Part of a small language model's weights: learned positions, biases.
MLP neurons of a small language model. Each row is named by its layer, matrix (down: output weights) and neuron, and shows model dimensions 96-191. Each number is 500 + 50 x the weight over its row's rms, rounded and kept within 0 to 999. Numbers have three digits each.
A block is one neuron, or neurons of one layer that tend to fire together. After each block is what it responds to, as a language model described it from the Wikipedia text at the highest values.

L3.down15:566447493497451564466576449621590566531440464403461462473556512507446518442502379509481492528515495485473508503524398465441544504502579507474409502445535479575488567532571447445558394609413419434455496442450422587517527472518492548491471492514508554538497620560463475547410588542548484492
L3.down97:538489498468498534483502558483485527420548496482436463531453428508501467466555455590542494440432448547506448556421416446497540499506611428561442537494463565570465489498663507441523490541381570457445503485462420534563533481524507463540495454507553504489561513505483488450441512519514482500
L3.down254:531477480533513468453459511622519480572462433415493484522496509486477489550434505482532398579478465452563573421489377454519504432373586571534472477567514552577536586431495434491455487501538470479405503513484533520600522533507515442561491518468485540543538486489525461503596555531546504506
L3.down358:458464509545458484504582540456508482507516462523542465551474456439482560560498532556485575448457425533488559375505493537513449520619505481519427520562452529505507568503534453500599411437484529438471534574413502452473513420494494536521500482583485512404469483501424494537498509509459604553
L3.down659:444510490509563542447540532558485512546553537432397470513457557449453415501498542509434498461552448448472381500581541512477559453496458471495418551521411535487605464525515475398590511577449464561440558554544481526521537467587423513397524525509473455545587571516489658447480480492559419481
L3.down721:483525445549602496496508475582484538492507604500486422618562500595614519431524540533459509521520547384436453513573423494507559532458538444470447563466504578560456457491499471517497376569526459484361566509469434517472479413544525514439505472484502411535500469524628422449481420527521489544
L3.down777:549489462500506555527494394579587472470570470504435565536582468488512403560523419545500470428394496462497522485458368552470498573457488415454541457480513507481466609524599475508595488530461571536464485317463458572402531562574508510560528526421459483577595577529503501523462452494507464580
L3.down816:365471501490429543550515433533469448502501504498507491549492482496501437520639415455505535498462498509459505446466547565410531490438440478435474555454544485479542456391479494520589470555494528473484500518433499484593614524520434511572510495561467549518432476543458517460507411499584531456
Description: Words right after a form of be (was, were, be, is), especially not, also, and passive participles such as approved, announced, reopened.

L7.down553:568476535476532581571478445524465488516408446450534423529498486432520544517491585438462449475584509493404457444551524402519524466535545531581523412402524495573555448506534482533490461492459554514463558594499510474490519472494575579488480500559491457460483491484434543495579500504534483508
Description: Interior fragments of ordinary words split into several tokens, often in infobox or list text, such as Off|ic|ial, form|at|s, st|at|us.

L7.down296:492565569479525616475538502491475515494477529459480492605558532494471487560600465381495510508514522536519554511360496544506504493498523448477449534515531434528550336466479472541477451417534494567525514500510552453493514458578458508508453394591479517389450537611441411560537480531495465505
Description: Apostrophes opening 's contractions and possessives after pronouns or names (It's, he's, Clapton's); also first word-pieces of split words (ex-, p-, mo-) and opening quotes.

L3.down112:445492445418497492472482574435410535523461540406492447511363448529511419538509595528493495491507423542478558442500530513485534527545498496465533554477486516451508567492578493525580430497581575555593491437472417497524468527404486559503520480492510478514483495488515546483531475568601558530
L3.down249:546561425454522518520461475439559491582504481589596447520457449463557566556505474565543474567426471450561440465436551534539553508556473448457469520463490559479511584558527382445545490422467540509493502523483410504507438523481507429458505513512550421515471486506557478466451467464499624496
L3.down334:434570540490519549443532517447394534458480510543470508579378424498499507509506450392439656533424418473435440350510507487518465489370487430509489495475530530422471500441530546478512466564446542546497505586465515471530549502473432458555525495434522552526486529590459553563512493455593534576
L3.down394:401528425483526498587596553498507579396519518538427551477442466461499477549481411422438541545526464422452521534575473532523376499461516445449544494510489501627500447447513475462536484561531637501434477563485513379483557519439490493510534496519444584541460460579478632519562518484464512520
L3.down507:650603446468475516428503499467502530557483492572476475575498401565529545532403467422589536406523479450614555545583494521534468558490529468492458458484531502523489497448493471470574354620565476444531468377405411411510447491454462457550502495549574477511497487522478564483543473452529541456
L3.down673:422490466483522667452492541542571470492474541481547436490478486536493467571454527500472527396441507416530486497548568494591469505528502485475496550528578542615435450541489467453453501515501451441507501620402550542553433477488524493482506463479484509491525504465542510532606521535473439550
L3.down801:452483455460557581470562519481489633413596506536456478480487407570458536463526544409504539319527502460517519506546502570554458503372517554521462457475520515450562498440509542426556449510538447501569446482579510479489587558496530477414488505582571454415517485508552486460416555486576500499
L3.down861:522502441453468496522637396517589530477522524505409490493494486575477572547474557503510456388510455480574501520498486479461499467474515504602511487487452406557456547572476541555474432471399428493506500455414525602464535408415638581511510594444559433523554420462513452474492507533463564528
Description: Tokens opening a new field, heading or table-header cell in infoboxes and tables, like Popul-ation, Con-struction, History, Year.

L10.down51:390475515433547575473547522514601529475552410547485506525523574544380481515526494518527499489482491507474548528549490450544565455518573471430467538598493593524453533485482420506502479523448414510599575584490441491534535574479493550469445434472529474390556650512533475420483493484483372430
L10.down353:589450425511436541485481464496548455477516484538515481470524466469500470480506503563563514437480444521468460531470515509539562468484575484519508582534554538563538414490440571485602560414543503480464511492543510461542494486428554433520518456480630474494458513567547500462498491492503520487
L10.down396:489421449464433549462522524479412440516481396437598443565450513606589518562469518482468558517505563539573424534564534426547523471372503518519517466465520565522482492476510482552418526493530553558492532587547536500473470430531577488464523606426496530518540507589497440487475468466517570521
L10.down572:481496516445475503547552474509418535582584483480551554479525410517485468489408431471480465506564475509561402533439410501387539545548507511489505543348449541554540495556539479478519552552466486446514496414534500504564518483485536511542419466392549499534537492524475544615436475466565560566
L10.down686:501523505575569509523496522476452488456474590519483511596534438437511426483465509468450523462556488530545450519491540525566476434536546355441468531430506540552538486487545539479572489440522445560516509438502482456567513504447472470485506475495574513462452482430582522563602515469503491440
L10.down715:502491534504567459591473434434485428480479476497570415378474399407453525495410648426602597523401421453505456435527569509592423498490536485474580509479569454572492530501377538534520550453571401442526523574539410472544535522474569565463488543484484468538462551498509420531485577592492533521
L10.down757:499464429444506539481501437586586593565524505467455493545507485482597444528532436545591481479499492424512539541450435450486497451562477427462447480544501559486513465486542444476551581456395571492459519447564565605526601541564472550605413456552554546590490474466362472488431498450433449538
L10.down847:478483496462431521519528437450519550457531504381438488503539531583488456538513539530523526508531544481510571594551423485550544566512545425605493544527404462536473554454438526547445495447437543512616610564470517482550467475513451487522477506604529551510421600472474509499543497421568444559
Description: First piece of a verb stem right after its subject or auxiliary, before an inflection like -s or -ed: "su|ffered", "do|es", "return|ed".

L7.down608:460492552426498550497581587556477467523462546456441565487552470488457471576516549561459550379473533455388492611548452502549481430519528466503443408527483473489500562494534511609507492489488505575526567468506577474534489492495449508491495489449446532526643488446454492582445538487432472595
Description: The main verb, or its first word piece, right after a sentence's subject (He, It, The company): was, is, sough-t, though-t, return-ed.

L10.down5:431477451568526488500484650441443532561434461480427425508540474544438512498488439410592462524485485492447587523510463490509442597521506440492501561627531506561549548459523470482484396405511575551476464496590449436463527628490486530562405563527572501545522484514539461550477552467576539534
L10.down117:497462473493436564479421423504522536546560464552457511403523487451475523504551598534507520610504414414585441579471486494577489571486537521544456512539520444498556478523504456496473428449463525453515532543539486488419510481507549533490496468592470435535433585377431486546602507500478517438
L10.down294:553486539571447383513439507532545570511358532545485493524661579499540495482520543493491574562541525536545434484521581570420525480477552505481396481581494566480560509469440517483491618499427465523510587530544542498435492419504593495402433479463467476570562487437515449508584420520455445515
L10.down380:456516463526491505453428430437485495442424472499476444436508448508398482566516500513426554475526400534575434532491476393427540508548598570503488507431605459541529514494488531514455484532540520466593574485605489441488417502465461477424508526462530480477542481548575575436563535598472542442
L10.down432:492516445524466526435424489464442485495568458596529491538504489476340544485573473568502510451520526467532456496538466522556524513505535476538484462447511541523496519533457453467569470521525525538429588495503488480529496518445459404432424569520560536515506534480496499581526479570434485453
L10.down655:447520503542495561428444492442446483500456552429453626507511534539516434503449518604526491519423528476518534490466526443500507514563388504426509506579487436451354484565533497474525514486481536573528428498545527557487551488453473439500533505439448460506478487475409503572496468531570515511
L10.down676:499427508464464455544501422478490497574478575530535492537532456544449415515535551594348478493492467533480546515411517506514520468463486477545475601492527508486535513513498549527498462427529528490565506451468557481526576543453452458563525516497586440503446521482561407459516490465475492486
L10.down756:468558472480435527528610579558501398453467484504502393520514529526339505495514404535532477482470448444497477537443486493460553489484426382491491485480537551514489543521534456453516504576563519567488468514550448496517521606576582587462400522456408524465534519584414505480441502506499455584
Description: Mostly the apostrophe of a possessive 's after a name or noun (Poor's, Africell's, father's), plus some mid-word fragments such as ing, ct, va.

L3.down94:404571581523558460506541609435512462480466489522514479527541495415542553459417517497499629473531513447577453583461527507602383492399450506524480501531554443550517373425437548487429525527547417538432499591581401434471406398521488496396496534480475555530453544511498505566532516433514463520
L3.down333:585464506482519498493500482445412430538440462514502584449504507483499465443494607448509533504549507488510555501577464504494503508415463577517547534565527520595500444487494460454556485558526403441489503528619482459566478555424485504438425478456528460481605466518555481518484669536528470507
L3.down444:447447506517489455540474511490421444468524472467499565457463401468489439537425585397465566503525484472464450500491600481529483422493446557538494542547580464463428455502603432408554521527543570535446511419539510528487502555542436443509467586474462435493416589494531491596525488503539445556
L3.down489:508507565472525423545490578516532407576486459441532591440500430497520529482570570462474536522564515368478476532520604517559419485481431458523455452506579427556413451493493492471614501463565488520522502607496593574540502531548433497505459544483530499528432421441466544493544449435477476550
L3.down545:548490494478583424447461527470502456550535526454505522515509500525469411585487630523469536489438489540447512519620553514493595429453422577395471476543485572451518497457416600482436496479563564486474477526437560526447587475482467485540457470515592440534491532528472470530484576503540451477
L3.down726:610455566496426478454459478488475485541494550522604510505469467475548563541592451432483403482474464432496553481461444489449422496462522480547503482505432483498493504488458471500422493661542427492532510514544505592434527540540457578570544533558547451477464566487548588481426556413495494450
L3.down807:522511542535509462505519532521487590485540510541525444470428453543501530564501547490486466531571421588524546560411473438431472528500513540496495557485489594519536469494303497521611483516583443471472499495538431448526534566484421446616481477529426524556456514538469481499441523479495635489
L3.down870:552507491495558544445523545485447479554517475556479476436410465455512527525602440453483505590514420443561447499518466494449444451436464412511502521483498595451617498380513371501546479519518523482361496531470467424567485462404483494502551494589523500598519469525526519348486459490530576459
Description: Fires on the apostrophe of possessive 's after a name or noun, as in Morgan's, World's Fair, People's Army; weaker on other word pieces.

L10.down15:509598445494484501563604480508472483577464472503419514541449506483492502373520557424551534438459493506414472535526573469497482487546517511450486535506529536598540456483531462453439401501493463558440468535475450471401562496450508463451502570480465548567521508460543541478451505595523550554
L10.down71:483601482445419459481524508509436408545514414529498421510430602500525508522472421460478490538439501418555402472474568631500503397462564432386498544532469427500522510479414487476524538614573515496504550593534518519549481525580477505417463514507508438536610503508528650562419594478479548479
L10.down445:484482509470525552476489471481508466482468323500591349495476406507527485487449398481557555447471434571534489437438507544462458482405532523460532488504551462512523428536531542604546485456646518509495555490496512529522509550551493447452445491490422478461516455500519451498511539473507420472
L10.down473:427494505512501481478483442566489435553477468470473486519452487536539524488459517592479512394421486485517551526583515439404473423517441502470414414499500531434480429478521501501525465628444488487523495473563519553603563466511493496522472535453478540432461468483455501445419572441550572537
L10.down604:530420556409487478425566548562433483473507601457478390546521487493456556544540528564531464476544536484633481527560647439557459535395388529480507581428492461413574518500537482593533481534551473522515477506577521483437491511494502488557520488472544615465436433474502520481531581459476569526
L10.down606:463609472472433432535481481524394538430455511466462471583581476518536537470538539520392528516461516405526459422486533396608469538443569418434556525531524573521532504586503566471484511568534530522511450429437582533524501560527508416482438534514517520500566504530425475549538522455530430450
L10.down861:421514539501456540411533443595518540476529447479462544562465512559510490532524443472497475458579439512512535517487567530449442458514427441498483478537414538427475561635636520479544453437491534546456510472437470495391463382466557465563552473419531491518562551467414449514479517495469575504
L10.down867:460470564453438437536540500541521523497541485441442561526609548512432555569466523439522456523571555463628509537610574410528558535485532579522407538576506514542489510516488619497393491496497543435461545531482491498451456504502453545457476546535569553464435407486474488514476503487488482553
Description: Tokens inside headings, table headers, infobox fields and coordinates, often mid-word pieces, e.g. History, O|ri|ginal, T|ra|ck listing, 42 in 05′42″.